config = dict(
    norm_place='pre',
    rope_base=10000.0,
    init_std_o=0.028,
    init_std_down=0.0,
    lr=0.0011,
    final_lr_fraction=0.1,
)
MLP neurons of a small language model. Each row is named by its layer, matrix (gate and up: input weights) and neuron, and shows model dimensions 144-335. Each number is 128 + 32 x the weight over its row's rms, rounded and kept within 0 to 255. Numbers have three digits each. A neuron's up and down rows have the sign that makes its largest values positive.
After each neuron's rows, "fires on" lists the tokens most often at its 100 highest values on Wikipedia text that the model never trained on.

L6.gate771:098098125100125082200121148097116176138168163208155111098132127139177140109157157128076100139116099174112130168149098117176149088108076102217153150157149173108113140152135130104089119135102163134130142132133119109130151111079143170135117138120142119060158128138086115116115139102153139093143138135167128127046096183134082103097046130142142131138100120106048107193117086148026158158118118121079161122146157118052076088105133107193147077127075098094111116127094122161104107138170146111118125152132149136107099141182118100178105056095163117100097143132093167130150140142161091058
L6.up771:063084132081091114090091128117173163113114153094186114115139182144117160112150183086119111113175116182141164101165100131191123106081170135132122151162078152199194157124071108154114075114213152134098115141157167133085114153168177139185151196137144153096138116176112152119065127107096114151106097117072077165112061096098157125147115170173150085165129115124129160119135214156132110107187082144172149130115131154142134164116074090114190103167119104096121117142129083128072161119137105093135164085139125176136114148151168141158100107098110157057131142121116146148086128072134097128
fires on: "Early ", "born ", "Education", "Personal ", "Born ", "family "

L10.gate575:092085126169157114116170141122110127153068062155104126056109157130096120189157101140138114130118064141129164088121136109146123087171118151129123132116166149153084134139124127166101105125099116107120081194147118161215172120164120147166111146220116147153125139117182087155155129129122073114127141104117130144181116151136168133180151126148180164143106166146129086105127092111142163156156118101060141143153088139136114100103153090129142086194165094076120144096157153154127156142067165152129112147186113179132118123102115137111134143163069117134185124114054187128145146139137133169
L10.up575:098136058134132087120125119092178132156112068171099058093149127080156093173149141081112137129106108115088175125165178085056161160124123119139138143185178203130139091139099164140126106102108073132150117136139119173179139181174144169145112132119140139118160176181126150167097152089136070095119119142163157123135102176105057074133086138149149119188144110144121122162129128149110107167165108094114152175107144149124166142109178134063150124138157137065119130135128144132106148098062117148118132129156142200083113169100144132102110123106074136190121135120137152143137106170205116090
fires on: "| ", "of ", "for ", "and ", "United ", "supporting "

L9.gate150:149136140138202101103103116155181083136107101136152129187093149111119117148149164112087076119119122170166141077113152133146091119094130102128118143140147051187117125078163070110156147112142187091170105090165164158135131116176104093107110179118097062116136138141123108124123099132192123127180108098112185181115131149098093080145130134085171078118079101117138140182150066156174079141068134181186130061174111151086173101088114140181158084142132105072160168159170104128114136141096062124149145089139110170149101174090119134171232172108081142112163101144122153149139095137101137150
L9.up150:125132145128159113133164142153150149204121092098078123156107072053165147187172162095062125149085103165127107150089159144104138147148133118143114195126132113138134150189131118154166084197146123115132165077175178109216144138089122148134213098125109118087131132180133118143062110099143110136127110091108158156105150186097097103095132051124169118062121140071106088154110108191168051175080116170157141097168157157145180164111158151145132100094131154126118106167099162160136158112132118118119126073157137112238183095133088135123182095136080084132108104124151070113065167171110149120
fires on: "Br", "th", "r", "Cr", "cr"

L9.gate316:101127134106107147111135084152121053118149208156135088104046115146145110102117155145110143138148209106143151074130096130109104100110156199165188158114173138122101132123101131211144084141173155151082073137171112082161145177096163109151115153086142181161142229135123074132107146139126089090114073094172179177108112140096199149104189194080146158141136156120159088105128066149151119156136131117130126107137173127151175152128140050060132152147121114099149115155145129125074141125066086139063106182120123060197127142112138082128105082125118139110123120130129194111117140124114122085
L9.up316:093107075121124157157075099145104093147099091152109103088113179119127093081087090083119179116098107088178148186145149068084189107114113110126177131119155166144093155071147041128128090115156131151134109104136150133167155075133188127087111113134131208154134155142115133175166110133115141130196081163203170166134088137163160148111129115131092140180170142161094088150094097138133084125104143149114121123083118125143110171113144141083091068105106120154078192103178133098091131107104147117123166168188086114105213152138117110075058055134115163165148127142117136139122113145153122116
fires on: "| ", "; "

L7.gate137:128092101115157160099116139090115152129094126101107149132106156115117114103088172112146102090171112054063139115103115128155127135122140095059149135141113216124143100142099013128167097123078091159188066124124137143134174128150163096209186121150123114127139156104139095109129154125140116127118144136132092139114116135141136126075145145130124110101143059151132127111133122169128073112132128109176127135159114148126147108131132146097153130109138131116141141108174147156115162114092165139075105187109087077155163097073138133105137124163172153158139113140101161133161156133132131113
L7.up137:139131187123196110122064104101141148121143143156088127145151136158120123124125197127097097125120122148180169149071106134189163127157132100089183087135108123114176145096073140129066034080145095086126156084177155120065134166147163085137137100153113167114143103134142139140090093090211206099099155110149162151093128132156171101082158125142146123109184192140097131134096129123086129114189152124146130113217147127083123110161126111122133166142150089152128161067096107163137133160142098160164103083120194114124147112124155149104133172050083140100126128123071093157114115186120117115
fires on: "a ", "on ", " ", "s ", "or ", "as "

L5.gate238:085158137112139105094147144133134126110164187071118110132107169140153139108160161154133100139152122063160129124138156086097117195082105159146140129145102109057071113159143171078139133148143148130107153125127098121182191115154146152122134145201111162153106190105108179138124082042146125112108118146149134121120141152146129148183089142122135088128160113110147111135122120134131136147137158149159195147156145125112098130151131107172150183099161135131133194117158122195118179126134148163090140109172179128123138114194112135110132165132154137176073206188143107196077112125134181105
L5.up238:082160142088163126109139086030138093124131149087087118122167175104192099143142138129165112095118114103159144121119183154141139165144164142151162156112186096063115159148110157071147121119099116125155145107127137176106142125202084122111109079186149142116116181094106118105123121054109118154128153095082130136159160151113097084149094130143111173136125116142101102126067161128210162162125129133142068204141139130105117153104056075135043108107137207177113104118153164116142159137127118135127112122128113131107200086123157102089123157128126144131164143125122092163143054122130119114
fires on: "=", "= ", "==", ".", "|---|---|---|---"

L9.gate141:169124076135134108115121095094146068171105137164173138193093144127125124176104120212098146106133140143104159159069095192148084185097177136158161118133140126170206143058114128144160110134171173151189122098116136176142199142109099025078127109122083124154098117118132132134096098163115148146179154099142143151012137075059151094074164207102130075089155077124150109176138119168129094129111146108159150156189146099101096140128134157202141151126110051110123111135153171105133119193131126124092105179164125147155170130091144124131147114142127112137120176132169117133093099149131107158
L9.up141:127147159164123110164171077157134142103086173191138175135173130120131129113098128149124103152139163163132147189123125147101100197099178115132135095168211107126179135100107123136108109144117108088144127098136136107148172111199117117098098164033096121101160129172068123117152110120122158146056172093130127067116119149122122110120155121168198126147163110071115173113163132182154173098177155128067182109121139133094088179100146152155100142174074119075164097151141106099147163199078196169097172149141144064144134122127144071137149099118111101141134146117245153150153171106127116124
fires on: "I ", "It ", ". ", "Ne", "You "

L7.gate867:125150152090149127078148152100110128129119181112141133188096210080188108109100128098111087101140123124120164110150117113159121106155153114102132161121146153193098122178096065144085145172111124123159095111118182125107195117123107087134194137120081162105150122117138090134169169092171183116065181109125103131142138125163137179103149135127125166172139204105084159096119119119133117136099115105161132090153063112138143138180124076103123141141158108041184091182156112188114139217135168125063125131143131143168113112112184111114150113110146121127129149000115093179069110158165198100
L7.up867:071136113116089119070126124130127145145074131112122139131147155104116133112145088117124119150171094110104117098163191124081146132189115142126134067159140139112158111130095106164142119130088074095126106113126162112095124175126136159137150063100114165111111153099129112127146083083154104160170089127118112133170080073142134120128111135161083094100131178131123113111135109069180061141196051107179124065162132092112155150126104131108091117125114089141123109122190108121142127156146129084139120145094146161146154173110154114092038132142186181056041169095147089138128154125107115146
fires on: "(", "is ", "and ", "as ", "one ", "or "

L6.gate940:145121138136159115183131152148132162194149116175141130112116232152177159170099168090142137127180102146122177146103121044095111130069104142182144133132146131069045064142110068127125108128101172160092059136175093122085116134102108134126122105136134124130171110083100157128105184143119116139122124085141096144070107136091130091106151122133148064119137137126133104103111159130139127195144086155163206091154142127085138163101099083118139100129169106074165116110100142134068107079075164157141117108108113053064112157088145114112117144052080127163143172145128140111109156156121178122
L6.up940:061116129099128108222090174088111128146161089156153144136116169116117130128123125158086166127137053116167076112101135082095146102116185069128171119118154157104158135125225032100046174174094106097142093104132091127143174122106184144110150109116184129162134207156121112117163136144151145113147172074097159100106190153112154132133075121113161143101098121141165121149080138139143181161120086173095141187125120123127120097096161111138103140132140131068087157104177160123136101166080177104105140119136092134104168118125118152142094142141089143137162083138084104117176148081113112141
fires on: "was ", "is ", ". ", "for ", "ing ", "at "

L5.gate176:154134164085141100097134152162149154157128100152188102095129177128204115091138187094179112113203118119135116136077083135165120093113103086205124153125129105055152135129170090149153084123094107170107103107175069178133112176107054115169119085150137154026119131110160154111149089106104082131124085135159092200127149120135136074124146161136130108112187147099126073126126129071141139150138068148123152135196132200126111068139098121143138058109127101159107135153135118108201122139071180162090140088103171136155124145111189107127155163120099141136201166140095169109138176120143118137
L5.up176:108128103131096145156131127150159102078112108174086107114102118142134148102149114144150205129161093126137123145053142168123150150085160137162166122188159183164169194147121185105106126099120115135094108091116153139087143187126142118138127145128080077120155094119092141139082105141139103146144165151171142125155125133107070173120086088096102100109097116146123106076127100152169065196118091110139115153110129079139005143112125084132116109189151105142137098127088163096127147136092135188073101156096139140133131141162147153161105139192142169037160147162095097073087147092121113174
fires on: "a ", "an ", "is ", "in ", "at ", "as "

L9.gate826:102163144101122178142149168119165109153193135125106117130105110104125141198157113134125129109107135147135135103129123159162126153130104147121161137142107147149116142101154104181139135159166160140071100104131097141165130151161118106217075086156171167093135127100091103201128156142107092095135138122167196193135088122181150112121120105134120152177167122141134109104133162152069118111094145131143118119130121147129120071100119131190148125141127089119078084114148124198155137142101095118164108118165173125167089123114129185170141117110125063108149147163132100126136157168140208130
L9.up826:103132111182134165179124108140093090172148156082113124152144088120071100147166115127178134153132125146126091120110122104119102122122140180107148173132142088116135154137127095101202156094149100129076092137096105090191102142105060139160098136165142156060127132090120113179138074112140111117103116139169139174166125171142120113102127164126155153136161191156128178132150141111190063161090146126158110142152090139173181103107132148105111078156119143168109054138101184141200124096133105071191104140136086227139106148109125140191201134152114090115138149135067092087132124097143171092
fires on: "-", "9", "population ", "number ", "0"

L9.gate988:143139111110154213136180103146133121187142161141068098061073093118158125116139187120117184132183147138140121076125175181110105175149124173108164131133166156106073191088116125159140137112153119091139137170092134101164082153156124152146116088121105146117113128114091097166112205141141125172064108161142224158129126122173126131110215146091148092087129100153105166115109116142132180127142135142207160149140161080087117105155134134133107156157138118096145104181145112141086151117118146096099126142115129119124153093109143100168136118112103143113129159130114161131092117095103127169
L9.up988:128160142138075109105129122154060138141135176149118134101138101118171139162122099095099155132110196144113154169086142103168053181139083124112111113170177140123038161144145189074135156087121106147107115159109102126137079113165152091115096102127099161179152136155131117119140173139129143119160120170192171158139105089100101132104106160118116072177116070132082108140135153111116141106140141163180225164130139109122064110070130142139110146067149110130151225090151143118136131087085149074125139127185084113118149132193116134125112081185139141109097140141177121148109132138113149192
fires on: ". ", ") ", "| "

L6.gate831:155190161158089109096111143139089132151056164155168126136125168144208150098133145131088156091132102162165147127104093136097149097100091199123151148112098148103153091111172093155137082117122113091151105121147098157150169225186085106142205110163127087121189158158076125131112089048119101130061124102104117097162134191091080119147140072157133131160105080139113193109099122059109141113138095159213059098118155121121120139122194175086110158172188162118133115170130159106162090100163099104103105088146153095116148129103139112134156053153152121167173142104121090144144094125141180138
L6.up831:123129163172100164159092070122166116156072090113153128135073121132161194156163128103093138098118122159082140162154130156127154153115157157130096137145095128100135118122118140174084130105087092172149102106132077169134126122135117100087140182181114130144152119121108120131150055140130134143138139168135074156079126096121119130131125114090129093174129149127141135134077084092088130065059126131119150134140106156126087176138155155098136112109131091107178146134104115124064145087116103164100057093069125145095180099098131163100073098144086140091144085106126143151108109154164150176
fires on: "==", "years ", "to ", "last ", "help ", "did "

L10.gate953:143086103108105066175076127081153145149098095143165126153134113099127099142148187148120144114180128178119125126062096173078170136095189147179115121117120162152112143124100089122209118111164143085128105112100159135122111086157153091128167126161142149120103118054090081080117160109125152184113156160164137177102104137134084068126063231128164101191112101212160139105125114145144120163107097170162152123097133111142213116178121115115092161154098089137131163036109101132152103132126141067141172144081120142123115108114151099115149134146115145140064091165122125115145091172220162106
L10.up953:128131192126128137126128182135115145199119177160110176146134140041107122173123182144056106135125155202093115099102187158127103187140081103127121094112184216103106147102147133136060168140108102138099166089146174074126154188105150099156136142139194139121103114135192139110127080100116121114132128102084113130111182182099075143140156123089135120050107140157094102094116211150149114118106127122101136096160130179138142154089178131123134169158121104135107180102107122118140113159092160120067145113176122237118148086174146095192089148120100122135185113227144153088162124160106137155
fires on: "m", "cr", "th", "ist", "st", "att"

L5.gate752:121174131172146098074135113152092079140157136142105078151168169106124086143115102144163080150113136090169133106166174141101123125130166145112145099101132119086088082072107109136116159139159128120095157061139118153161170164094075175118141124189223139108127206125174116101123101083111166109115128041123126105139194238129079103155160127157084124178167158154162094166099104144146193145118133198168186128129131121154145139150068148125089174133126178165141171117165187156143157105190123132079147124114172167110174133150126115064130137158124120099085181106142079163127124126186167134
L5.up752:157174068136140048076110146142144209069184133136094113117130137095190170103188125133096111118113144075130080143135149093131111081100128192164183111119092102134072160120206154103120089147133091166115131159124120139163094134115100100159096110129149105092092142155130158100149146135161090130135148127148111167164113183093104199122095181143091160098196175124081128125075150114123179122142142173132152141131091123064102068139167161110150127127105100117099120138120090188138136138125156131124180131124132093130137135212175117099151145138120170148096196145154093159097126157110183093
fires on: "=", "= ", "while ", "footballer"